From a checkpoint of a small transformer trained on Wikipedia: 10 layers, untied embeddings.
MLP neurons of a small language model. Each row is named by its layer, matrix (down: output weights) and neuron, and shows model dimensions 192-319. Each number is 500 + 25 x the weight over its row's rms, rounded and kept within 0 to 999. Numbers have three digits each.
A block is one neuron, or neurons of one layer that tend to fire together. After each block is what it responds to, as a language model described it from the Wikipedia text at the highest values.

L3.down14:502507505493516505512496516527466526467481502476525523505533480498538476469486500519543481495510519497526525533492530533467488518515534522505510529517510519458516479506488524468445471501496432498472482491486505564498522503505485475528490458507477502474512485469483543468478499483532512509467504483511493513508574511532445473455489489524511505533446520480517485490482480499504558472492
Responds to: Joining words (and, commas, by, &, from, as) right after a name or noun phrase, e.g. Barbara Lee and, John Lee &, Man by.

L2.down61:515496542536497507505492481512476473492503475474470498491500500523486479424505510483514540484505521473487500480504476465497444532523505543498529420518516482519498517511484507523524521498500512502503505531527451499460476467501483530454509536437489528478532476489513464546526465478512511456499549502497503534488534496516472452482490478533499500458506448539483448454540489457452524524529
L2.down96:497517502486516475477507479531494471501502496487491496504542537486530558504515512492478489529528527522494524511484512504504524510496491507507497502491520486489474543506486457522503503494487512524519511505484474504480538440491475486490466526469447503469497490509532566501490476499460476490511507511468512529499435491502507497466454494510479507456507517474462516515478504497481503513480
L2.down177:497500501475498483526538433493522478509479532551478543467488508521487509477506518521539484491511454511515510527471523482484526494505476467549483500489539483478531501537479501482526476535491511477516498530515523457502477524480533537486530476514477535489479464465511483507490468536461544519496521502473521500495487501471495513536505480461486469443493507466512510514512494488557484494478
L2.down316:509544526519517498489546469498533519489542459521463503486479508518512484473494493507476520510507498473547471473514498512525460471521494439471505521484465529545453516466502547500523486481515515552483537447500502472500491497515495483504492468537542504523537498535471510489493485518490470536460506532496520519490490537487495511457478500491512497500519490513497447472539489497489508507529
L2.down357:513491519473479504531488497494515533553504520481468503540503522519493508491515460530515514486520533512492498500486509489507483495508535506521489491458498475519542506514527512507469539529514483503443507475524515535455505507535465497501524475545525482531505502465490500500502480490475443523492493483490508467510510503518485521513463474518465494505499536498520550469478525484492477488487
L2.down420:528466493445458486497486532492480463509483495549463482550488492538512473469483508525488469485477488522566516493507500501551537453531484560531460508475514493528459454477534457526479513512529500494508527480521475496480495495470538492502546512525453484543475508526499492500532528499453496541549493468462490547478488486476461495501512484525487501521481512462513529489456490519481491493497
L2.down575:510510530516533486487460530510529472495511460472538488504505514500485452504494524505465508499486503497465492536529472486476476468511463541526501510480487450467499491501499442501538513483555479549504519498483498473482498530542468476512489516491532505526498500496493481525525490485523480496519461496469451464471531460493485474465511483561493511487501490493583455487463504516518504498536
L2.down737:510497520529464499481499501503451518540503515469431487497524500494496502418503510557506530548517479498457502491516491505503487513500495514555536491488513476488511534476520504487526490479545498522516486458482488490540497526487515517501511549492475534488549525490509427481495480513507494490527508517467460550500492480485491516477483460501532474492520471481520434497487515469530476496492
L2.down754:474503479504532493517463534506466486515454503515482471496491531463526496525511520489506498512464499489452489457535482485532464452497471491481533539499473471511486481443524465490540539511518493435467536471487514496503547517520504546529538507507501506505499517548474488498445538491497473497558458496503498493515523484482476499485508452482468505461496505506477533503546508516497490566475
L2.down938:503509509509491496500484461513489494554508471533500528483478514504463507527498515513514478495496511495438483505466488493535518543523462473531526466522533489527571504508520502528494448526471539524548505521490509508486522506492466500485535490472501481491522517475431490520450488532499494445503515468511550541488501547533534524520469491506488505490526523507509523513482513532454512526478
L2.down954:536547487494484517473474499465506502470497494510540525523521526492484492493480492529526534517461516513506514515491503455523527522514484507512470508511520420538482474520477499513530479491490547480469553459462467474507480460510502518497513471476493511491475497461502500498563501516508503523491456449512520521521475489509487535478512548493459545504522521470497548528481551493490497496475
L2.down963:482519514526501487494464465478464540473481483484504518504464473492542503501549501483536494510460493508502543466463518441493490534541488518467509508513485496510525494449505473460507482488474519499536498524484479458436500511511492500492497520540453531480556520500490513493519518467468485517506474511494517458457544528494529499474462513497458517499472496497516481545476471494512460561545
L2.down1028:513524500523479488474484486552510446468525527515510528467498514496529504479519493535458508535503507526488460528493539474494510516533478491563494460498520459470499514509476519490498505516539471465477528530503519487504481527526545497522494539465484467486531472483475530491528463521541504556478491531460501551431512526490429473498494492508487512461504439491488516450504497483525505505542
L2.down1132:503505512505513441512448470475466476541525494514533472503483488498541499506493543507492481530494511524484537463482431489533473516505522484563511490511481505485492533492509508521542506492524512519490508494537477526480470507499480515469497507513495475487507486441502468538529527500429490507490475447478491485485507461526526548499507562535487518519510487516500527528524502476481531484508
L2.down1198:501440489498490492510484497483471532550464547520479481487496487528466500481481519556498477491500502500461501476505523491524519493506485517465454491510517478477536490463527506499460489518531482462467511533519559430545531495497563515517513497503525537511515475542498483484506522490494501492488504503523494520493510505485504486518493445536522455556525512513524466536543478522485488460520
L2.down1256:497529439477508548506470497506508482531515482504545507464478461504537464494453522527512525496474483505486463490480510472494491518467489520489544519478528523508532503472504518516518592467467508491539522453508503514503481464518494511489504446452508484521475467526478504470506505492542514490504461506492535491510506495507519496524529523509489512518474501501531497515533512463473509496522
Responds to: Prepositions and verbs in biographies that introduce a person's career affiliation or period, such as for, After, served, represented, spent, often following career headings.

L3.down817:503521513540474531505498562485464542450490489479508493497522500528499481490496490509514498502542474503545493499520470510483505456470510464511490522536490411514499530481486490468490454497489469505471506519528489509500495498561477506459474531481523509492525503454494521468547522546533526532517486482481487471498482455485499469525531511519528537516488493452467480505504495494512511508518
Responds to: Bullet dashes, table pipes and • marks opening a new line in infoboxes, credits and vote tables, plus the last item of a semicolon or comma series (e.g. "and 4.2%").

L5.down52:551507532500521539469496480445504505498486477549463519514513490500510476546484519520515516516498504452499515538470496519485482482510505538476512502525506472504531519476542493488484530486499514513504505493457494490509526520491509534494536527546491505499468495541487533511494532477510526492522517485484515519470494471514494527501494489504476517475508482479480472521477510439552495437511
L5.down388:490465499485523515513501461488470547514490518518541514490523479518513512499528488472479511525481483511491543541509496509483514522458473495510548514468520503454451515478467512486523468511520550521476513470495495508492528551445529529500469549532527488525524471477550477518514494516480454499551504512501488501500507516540539504495504449519457483539477506498550540494486480466482465521458
L5.down570:495526489516494501501511516494501485468525521510511475453536497507491507495511541488459530514541460478486442481535511534540542512506498505481465482440575503497488482503486483481573496553489546536505473555482512485490498481448519501509505523505533538517492492527496508506529499484482516481511447474502480546524531482505472481477509499507501468456519495483482490522499559517460473490519
L5.down1085:478475496447468477417484515486528566496531536500484484526481534510539521486526517569500494475543485500512512478481513464483497516499488494482493530489483498520541466517500488512512512527466462490518532507490517500527508503497527497453513491481498468514519512521471497478486472531532517511488510476497521516493495553519486511503443510464529511486537553498463516505502527484506513488510
Responds to: The article a and similar words right before a degree, prize or role in biographies, e.g. "received a bachelor's", "earned a doctorate", "gained a prize".

L2.down50:483536503438516551513488481485476493498509499487528432499484528525479496497545473489490464508473501504556522469511498476495497493480463484509497543529517520521447522493525511507492516516474493529533495515514517483521504527483432484512494493504550489468525507491462524482524493492475509450510507458532501496478485471488549452505520491478471479530547511514528510518470488493526522518511
L2.down94:514508499518499476482458461487499469492505492478442494539493499523543517487517465480487491507454420469517488472564496493520495504498536483486506486535446516496461511518545494526502450504497497508510475458504481501532484488512497490480500479483508494504506488484485510476513476556484483492498475514467513485541515452494505493495522556462501453500512516535513487502538457555462505515493
L2.down109:478465483480537519518496489504531524466480482514447476510498466451503529419530505511482484564521513508478516494536516467543481461541515487498541520529512522554531514518498494531479498439479536460462533524508506518482488488538460477508504461544510503437511533524493476514511474494477518493517535482480499498509478506539534543521492535492492518502559518454471501463509452505486503451486
L2.down110:481501489457497510526505475490504510467521468515547468472495487536507553502511480497497489475460487489526492460500506476526487501502465541516529508517466505510518511501496544519493491434444531518510512491501500477527518466493468464514514499527518480476459475511481482468520512525474485487500516516581487490505448503486454505492528552497503494509522518473509524460488542519500547497494
L2.down273:462496460502546482496502535504492515480543470523507504514507525515521512486462497514449549494522474505493508520454473480521511457481437506536451494522510506542488493521533516500530501453521544541503449522498516531467512546538463501502539515483475516507482471513512483472497490520491495487523522515512490469538499497531511480529552482532528492532474487478533519533550505538507508526476
L2.down375:477479488495512510456453451491508541472500452509471480482504490488475488491489546548496510523527536504511490478516529457524518485497490467486535510522482476490545513527522507518505510457519487495494492480505533477524480539493476514512533532549503515443482475509447478519493540455437482529508491511502501474480485505527524502515524498496495500526483537493489488480497502483535548536484
L2.down444:506501476506518500514515509473517616483455489469481513511487530437500492479502501470530547516530538486534517483504498494530523486468542494518481516530457488489459551517507452511476531483484471501524483501499451460527500480502517471527533491532554497529491528446519548474483536540513524483486505438533485468514491493515525483501506488514497487523469524475497433507469466515527500472513
L2.down609:478529518443525488498478510485526496500519454517474520499535472499495518524531516534489482513495516507512537491500493492508463467483491488481539485494526508452493477521514512522500523485508497492520499522500459471529499517525484558557501504503476493538543473465488443512496478517514523523524515556426467504497514468450521540454506479453524491497484459480529481520447557487497527500512
L2.down678:523491484509499505526534461490511467457521543525482510487493507507517568496531515504519503509533507522504478503480490530511482514509470470475530508511461508527492496505505510475501507468482477536491529484474487505539514494438472520492515534491549502512498492487473476514479487508511496471467533460561477506499501492499528514495489496517519467511534546526512470488494479530481495500511
L2.down723:543533505517541510489495485509531534508468492531485513513545567475534483510506493520487471508536555484480521474477527519485509491468516511534455480501497569529471540504486495491492509486519497508451501510481511474488486489505482496518502543548547478486501490507512547494479487471492532501504510483484524538542475487498507489518533457495467472484523513521528475502478501484490482485482
L2.down729:493455489517439482485507477499486479496472519517545544535514511524529505528560505530510516564467498515493514538480507538511472521497450463540449455500528530475520480487487482467510554502505535524480541515517471507505540521524483493520494550465492438484534500499472543499511462489508481460462519487508482509474467528481517490530518514510529527505487508438503490480500467520513505472488
L2.down888:509489510471476509453498464498529543480514478514460482489494507510475477534501473539535545497490506494510502485472490492491496468516490502494492473457520425467530477518496495482543529491494515557479509510533514463512480520504548519529516530525521520476488522484518483533473482490465490482524519474507535517489486527477467524507503506512488498487541504517485459514534483511504451499488
L2.down1032:500497543491552536526455481514529475520577506583532490481530517530496496486513496533531517519490491497508512504519470492509485489506504466501512505518492563469525454503493519505494473439486495526523517526490463514510524543490503465507485566535516488508501519533456501548505435476507499481475455501513471487510473444483541513537496517504492496548498481514501486491499513493487506537491
L2.down1065:481512492476561520500498466528481545528519522484537509550532541540488482491492510518487465489477451494514518533484477469473524467529519494490506504513496540486521503465497506504501470475510540504556489484485493473517490571476524478457502523529494469489507506525500500511505515521522545515482468481517559471475442506466549518505529477469490490514483542501543504497549508546499475526526
L2.down1111:496479508496491517459486481481506499459527489488507546523513501508522488529420513493479494510521511507472538472477521533506519504521518465487518495547527493464499494484510501507545526476489466498515535507502503472532513503510485494523548515514481494481435497484523482459514517482537503485562519494517481485541504450481453526443512501531518503466512475491525516518466505471535511546470
L2.down1214:482513493480563482521504507490444503463526507504483531495509530533488509519525503474546498501445496511521471547488507493473508487485490483500511504535507520523510466500547503496495459472490497446466542480513493490515520471493509542518506452493487505473504501468481501523510485525515531489525519494533508541494400487478514436502493531509501486515525486495526497520522507460542474468536
Responds to: Word-final pieces of combat and conflict words in war narratives, such as rebel, bombing, defend, bombardment and fired upon, plus | cell separators in tables.

L2.down8:486535464493539521481480480523542524487530520467488476523473512473540503442489509490490493532462512496495522475546505512487482504505510497529507524493521513535472497504531484500514503473492487515505531532485538518492495531518473521498518461535511478534498497461470484526533427482485534493509490503504514504537453508526482529491534494506494492494515494510458440517521474500557453539483
L2.down194:468542498491488518497500479518492515504464533491462510477466556501484514469509494487535473508500481527528508509488537496540533496450461494482501526523491497481496505507475505487468510504513486515493513537502505484459527516531499510461495519493492474504455519463482486515457493493495480497527496523526473497454525505494528505556456489495514500532498452503547504507455505490443496477465
L2.down209:464492517526493471503519504504501479491478494504478513497482469492524520448505573513510464499523473530488471532482478554491473518518490516467518470484524523502493529513518485460527539500524521464498524523510516514516472536484523547510496510517493479544463520538487542464501458484472407508517464536445504520475482488479515482521463489461502517458574457483467489460492455520477495520493
L2.down276:465518503515511526479481496472508495477489498466487500524538499511526516509524524482446538528550465502509509561516537533528504479516495477523529495468482480532512465538519487493502517524492504521454529499485473478552468462497521485500484444506464480450485499487501495503499523524484488524505500510509470507535532456473480499478526503500478489458501478480496430502513518467538471503488
L2.down307:517482494514508511520496471481482464498504518488498480499501507475466515495500549483481526510512474508493490537510509509515539510532474511501537502502446485472481515474519505446537486527506505499451525474505516554550448508533447483497502576508481489510464481447447489516520527470484485469470491504502479519520468462484452493466490500531527482491456472504507487494505473522479493478486
L2.down331:498457487478510492478475514508500504550466484511497510534461471508498469517501521497505483481530514487467518535493468451504464560510536476448518463535517504517495521508506488499493534505501561498493499464511470510552504483505507460487539552517471482481484478481506532480465495510510443533482459506524516477504478503503501512558503472487525518445549484501471479487475472483516465490478
L2.down349:502458495510505510528480519491508482499504458506512480471474484532528543477524458504520475494487488477538494492491516496550496478491496508528485534516468536491524510520520491477528469514482520499444478513526491503508542501532479530490532464478504517441514539458504488498508444482515514500479496496466488482483462552505526487518507498512493476533503439451495524516491476503504528508489
L2.down368:520487459465486483480479516475486484553526465471471480472548489503512496474461488513521491558504528474496501490470503494500513502483510507531455470488474477527485523542506526485510464466502474491488500467506473492507496461530456518519481529469515528500494460502531503524513512531513460514502473511469460431493494555514445548495540505482511529498483486485502553549485519509502488502526
L2.down565:507486500484511462486513499517497495493496497456521441517511494457498542540460488477469503498498483520531543521482496523525505438484512461491551531476505494519549513532516494496480513492482529482497494486504523491463478504524464519490493542480511506493482514497489465532469526514502464546499518564521478468514460468490478485494512495490507462543480518506517493520519520483473511490500
L2.down703:508508522527524506487444494491513453499513490495493497445480481492467464540488495518494485476502461472545496514516515521492494488466520447497535483511532486498478505495492498521462461500488481489504495459526506524501459505463518500507494518460508548496524466554485507494467477496454520485496499455489481473561524450546507507468511526514528531518490505497484483531528519479501526493476
L2.down787:508475461506454505517527514501504494489525550466481493511529502510472508530503529514472456494519484545481499514516497471430503528450513465511482471507497487485484500472496461493467496510466485492528501480522514540482487508474485460512513482490476506472497502543500500481537492479476486456507532494476476488467497507508494465506491513513526494532503492529502513524517520509542540430524
L2.down890:483537493525552504467520453560526538537527482498520496538489521501526508465515521470512479492483483494472518525526502481517511540510530471520449501519467531507527512485554474487508446497517537479486498481507519480524506497502548506510495491463485470490444482473528489495495492500499483469468472499517521498486496499491533497453512488509529506486537541498479487503492495521508501480515
L2.down897:493526456490521501498494483475427517503523486479467472482528463514529524513503477474468484503522546474501524474491522499519466522514479484532479478524493462514494533536547495475500471523503505487479536495554508510544493471504506505517498506488472507513486505516488514505527464505523482501490451534514524436523459513521474495559475530520517506496526465509539525507522522474541488461499
L2.down925:492494556513489490524518476496516496475500484465499459494511533530490505451491514491489489491519468494526504527516507503450517461494484500515537512464486504460502464478502475504509521532522488505451526532489510522520453529491522510477513501482482502487495485458521486475479480483512522525542495496492513516539506505528541531510486485526470513480467531533458473478527484479525491510522
L2.down974:483499467538524547490488516501557442527480540527473469466519502525488493513520530529512503512497504498468527495521507516462504504495500496501510544449507546520506477460478543450534450485532537516464460505506521533504484501518446507495563522483533539472512493506460465519496495468510496500463545476468525518525495488516491504495461514500529533498527496523482483491506514502487485520498
L2.down1016:476527449496516511467491545431470503477467508497452510518535529509488483462555503454499533507490489517488503503555502476510448487463479514495476491467461488492498534505533490514499514516480522511471525510484487506516474516506511504492526468521533499546499487499543471517495498493510544517535468495507485571523500498498507502475466503494500532462493502448540527515540534478498485492466
Responds to: Line-initial "- " bullets in infobox field lists (Running time, Clade, State), and numbers in running text: day numbers, counts, months (7 October, 600 students).

L5.down394:505557462503473483490526506549480479461492517526470439519490517492509481510476526517510479501526455514523500486496509522549489509529517512522512461531461496495530499493487539497494502520485534505490519524473531533486448491467499475542522526535510458491492515515491524495515529487506502485496484504484460597510519503554505499505510461479524490535475524491508477470440484487511493504432
L5.down608:489475527517478515518512519493478518491497486538499536506501496522458482512513543490470512477510488529514530514494488537493495524524492506494527525504515511472516561547514473483468488504478496473471523478514497496548514445513494452477513423556445492497489485484508455533495524492509522499450490461520485476498487528483491489497490454484484524497542487494530511466476478497484486573488
L5.down873:493493477542501458489480494476492512518523547528522533491522470501497461461514480435515486484531489510506578486541498491526511518470472512502475483505480528467515530482467513513462549519468511480487492445489514501469502529495491506489521519501502487505486499521512503563470484488511499566550464459489480517480502476471476478516460547497490554511514504494521504504461496512468490496535
L5.down1072:468512497468505531507519500491505499505520548527496493481479494508491518535513514503473502508486482474494508498492507477505506494518508487546472489486508473490481526504518482457488552570495518499497463467490484486485512456488493486527486489454468462454463481466480493515509503495498493498516532463512483552499500458445476505505483570530495499533529498501491491480515523500512541458493
Responds to: Numeric tokens (often the final piece of a number) giving a quantity just before a unit or noun, e.g. 20 km, 15 million, 170 minutes.

L2.down9:509485441536511454497482490535517474456529503523529507528506509510483512485513546486464503475515503487547496508485478482526517508513461532510478539477496499513533476494499558504499516490490484537469463504521459513506494469522530509469529514472490447509493471497481491478489467521514451451479523504466521527484555538526463499522494504516511456494521522474505494490507521515536506503489
L2.down10:499497505494518527535509501483485528519466495478484468501494518526468527496517459480488517511466516484526504484452504484519471456524487482530497537440496507475509461526458496532513525524515478470483509476503516556513465477498554483511502508511518502467522501520514438497511511508494536481492519499549525468444548482494531467526484452465453470450466499527517539486540517476512574498454
L2.down251:488532505512458463516474508529520479521457496496521487477485430540529498511518510518498509526509513507512508501474512484551467458553496499471495502512475481528531484495486483460517520459525465503488520527517523503462479440519499499490461506504503462501527503514482460513504463489515520521516517479472512559491500475490501499547506526508462556472450499505509546495512442490534486491570
L2.down306:530522504506483490527504519477498471500503483468460484515515438534480546471501506551458487521535516502512457527500515506501489497486484550514516482480525446496469507478441524449530536535525483528476457485495524494514516523521510482515470494487521476508498497508494532492514512528495508499532506452472491499520494531501510509477514494485506495483534482503475464503523488484546511522545
L2.down317:491488481503491534540512486494524492501484562538480508516486453532500508465482454524510531502527549489507513526501552509428486499488493493462510496476459492487470487523506497482479549462486522493559494519435518492513514482475493495508479496497504492524494544487536531550453514465506515471565499473513533488497503534523460539467486485519493536474511511508497492479483507463533532495495
L2.down363:569479552496504460521489511456520482504509482472471528490517483563474492439490551486515505466523506500452518490522492493516506516533490469497534502512461519521480500501515519485548483537508472511474519526506505479460509493522469483473486475491506473448533515496471517504511484493502466520492480490483539528503490518498523477501427498563477531494506493501467518486484493517487530481509
L2.down499:492512450499482516490523493452479504471467503526498505476509481499498496492484546508530475493516507548489490519495505560491487505505529495534485515546513501466487504483462490487499518519474497537501490489506502472483548496483522477516499501438504494490470519441455522463525524523491500518476520554495480573525513488510478523486494464502475535486515503487550498511491522519484511473560
L2.down537:485475510499480504524509543520512467501503487522530482542479486540485526455489515491538492503466517494496514477496511513472517496477529492508511548462451494520490476516485520492438512536464544494446515498501492514520508518441512515503485481488515483494469484510507468534510498499467497502533507489517482488480468494506472474540524497474460550512492475509518494524479525488517497497474
L2.down540:461517471478508525468496498432520514480515475504521490491465494487499525483483469463504477469483524499469517502529528488496507490520520517500531531536534470495471518464481514466495465502481520509501500493492498518532518490502496502485527440529498528516481521531543498472494505533478487480517498508471513473550540492486524534454494492483505465502489516449511490499512530461462475495483
L2.down666:486481523526473491511504482513495517521532518495512489516530484490502475502517552516509470492557526505508498532459471489500452490520479480500547513509512509506462484502489492452497504523499480487477486529503492485466512525527503500498499526437530463433514480524454490531522458513498506511514470483455474552476444516529531515479500495527522507492559488503484503518536449477511517508531
L2.down756:466491492545500452489474494492519471517506540505490539484496504491538526500490498512547438438545529508498499471476509509492548487523475541521504473511502490465454468494518528488528476534523505491500473488512503547516473467529509519508512535515463487504492531492488511531478500458522507530524507490516505550475488536474504484478512497523488476494524487484513542473479503498501532508491
L2.down785:539501543466496474486453503482529474475501523525474487500465521519503495451549496483496523479523518497534489523504493473537493503522469484500484510495492471531509507514531489523482524486532528494494542482530446520474525469484508463499508457448459501477512503488484466508495520495536493545519528487504513498550544538510505490482498492524475519494490522482498513474491488470455555433497
L2.down894:535496504533463484500479497515472474431541434514478508526529507549512497491484537498488458469540506501489502527519465487459493504531501517553512496533511477498492545506465531494488493506499501506474479495507447498476490490503471494489531537444511490470497514533483470546501452503495541491490500495505500548508480496514494529510477524477507539488524512467512546493506509519500529480510
L2.down942:499469530495523523504520510467503463453509486522498450537513497525478468477498497502521545507499533485504520470489502468506501521471485531480523500503469498517471528469486484507537528515519531521508509506535439517493466512453512452481506530539476468481536510496521486508477538500497524491509525488497509446539490528540469529485491467433496529488477482499476528484476518500505530455511
L2.down1139:534528510525500507509515514546526490491468450551544500474499528509476489465510538479522437512484540506494472493525461512508507511559470523510478516510500469468549529495536486512553518537514490519485503442499479520493532499473478518489463455471514529516537492510435519536550471511471505508459514500479546498505483529475505494478487512525517517501501482483488500513503495491447527528509
L2.down1197:532517506535443491530510516503486484482550482486486512513512535475471502486508516501492510508525487523499516537513470475512505519491514477569496470507467480510502471560536547491461484489521505474515499508501495455476540496485549458511493503466511530470472494522486452500546505462544520498538512485508504561508554487506498455478460489509532539487540489487485514483511503511468512464467
Responds to: The preposition by (also to, as, colon) right before a named person or agent, e.g. film by, directed by, described by, according to.

L3.down548:517447489469524457504468507500512510518506481532518526480480491479502548506495477518465488493539545531450517504509532470497479513492495471473507490498506489477548463517468518512565497510462469546487511521510505540527510504476524485535520487492507487471521482475487509511540482557532493508509509509510527461474533441481494548520515499540469514525475531492492462504476467475502502501504
Responds to: Last word of Wikipedia section headings, especially career, death, education, results in biographies; also closing parenthesis after birth dates, ordinal -th.

L5.down416:495500511450523470514479516523503491501522514505510533504507479512482523480498522453498505509499506472492512493534463472506485461510493508473536497469474488496525465541522531480517441512497509506509465523488442493521493502499500507542523531499465500512513500529553502498531529490502503442488497516524510447502496529523502479435483520509537525486517510479484502506508525531509454470495
L5.down645:490494530467462505484506487499492543481483468513459481461497469497525496455491517532492477503477505433485522491510505492471531510442485536482523467507491491512480542486515555531517518517542516519482461523508500494477507467456511503537490506495508491487550521458514518496480497473483517499491531479502482508508474543477500506474518491525508465525510456500529496513502431512525474540554
L5.down972:516470524519505507531505477494503474458517535493482515530522544536505513500530496477493497520485500475501508439552509482507478514542500519496509502487473495537470410498484488512540463539502492548523463495489478478476514487511521527484508514502493535471474460502505481508504516496496516494466501474475507504452484506491475491470451512499490519465518500440541555522490498504475496528482
L5.down1200:484468505464523461447509504526489549466492520484535516489520526527491501536513486476469523504511503448533462483536497517512445485475516472537506470479506514495502492487531481461511484502457538500480477480540514500486524518514544505509538555451457490559489506452493484479488477527493492491431508510494515491503518441488507464512447446497476526526530470479505529480441520508481491521468
Responds to: Final piece of a transitive verb just before its object, often split words in plot summaries and history: prevents, abandons, suppress, strengthen.

L3.down696:484461516512536486534522474495462516492489478540487530476532458496459498503478499481515484531506506472488479485503462485506519491496514494475481492504497466508464489532505493461478493531529469475475492551506480485537501489467518497576489527500463517517515502492500501510473459492497519499513484490465536514508485557489517517544469484498464510477507478498509486545459484528500514511535
Responds to: Final pieces that complete a word, mostly verb or participle endings (-ed, -ing, -s, -or), as in trapped, sank, welded, vendor.

L5.down34:561471481515507490526488508528506494467488484481493512509490518496495490451523518485503482475507554495532516457512477520471433482475502512536542538504480488503458456535513493480537460545481503510591452470520474488485523514497522506508464494544501486508498479509514540511474501502490509493520505484504486497467515525520511463537476549513498524456503536463494515524472526518485484540481
L5.down311:568492479521524490475528489497501461457484496457482500528525524511523525515506468506482541526462511483511485473498511519444489494492512453490560511515509533497511529498491491505488542500512508504464489486514476510480466462517510524493518499496522486445510506449525522510493508533481498509508497518504525497474512512534513473494408528467484508465440534460463511469488491531509497503485
L5.down465:550457468506532475463492474505539480465473503491466479526492487513515501501496504483490553484469492483519508458489503531521477499454465494492503486471501518542488473476471549481521487505470459476515495486501505460485482456496462562473463520500471510552515497515499475504509487469518513520503512499441500539488497533446493521476490519545507478471526508496522508497537497491476515502548
L5.down1057:502509533470509490498491514519505512490502515475496521523490449514552538451467497498492503506471474449527496489470522526455497466508489511463483529488569511473454481495488479520523498502444499499523461496531483508478536472514475512518511529477510518492496527489516489526547493472489518445517510495522520488493550499508487486494469533521503468506519492561541478493515509464502529508503
Responds to: Transitive verbs and prepositions right after a subject, waiting for their object or clause, as in shows (that), tells (her), losing to.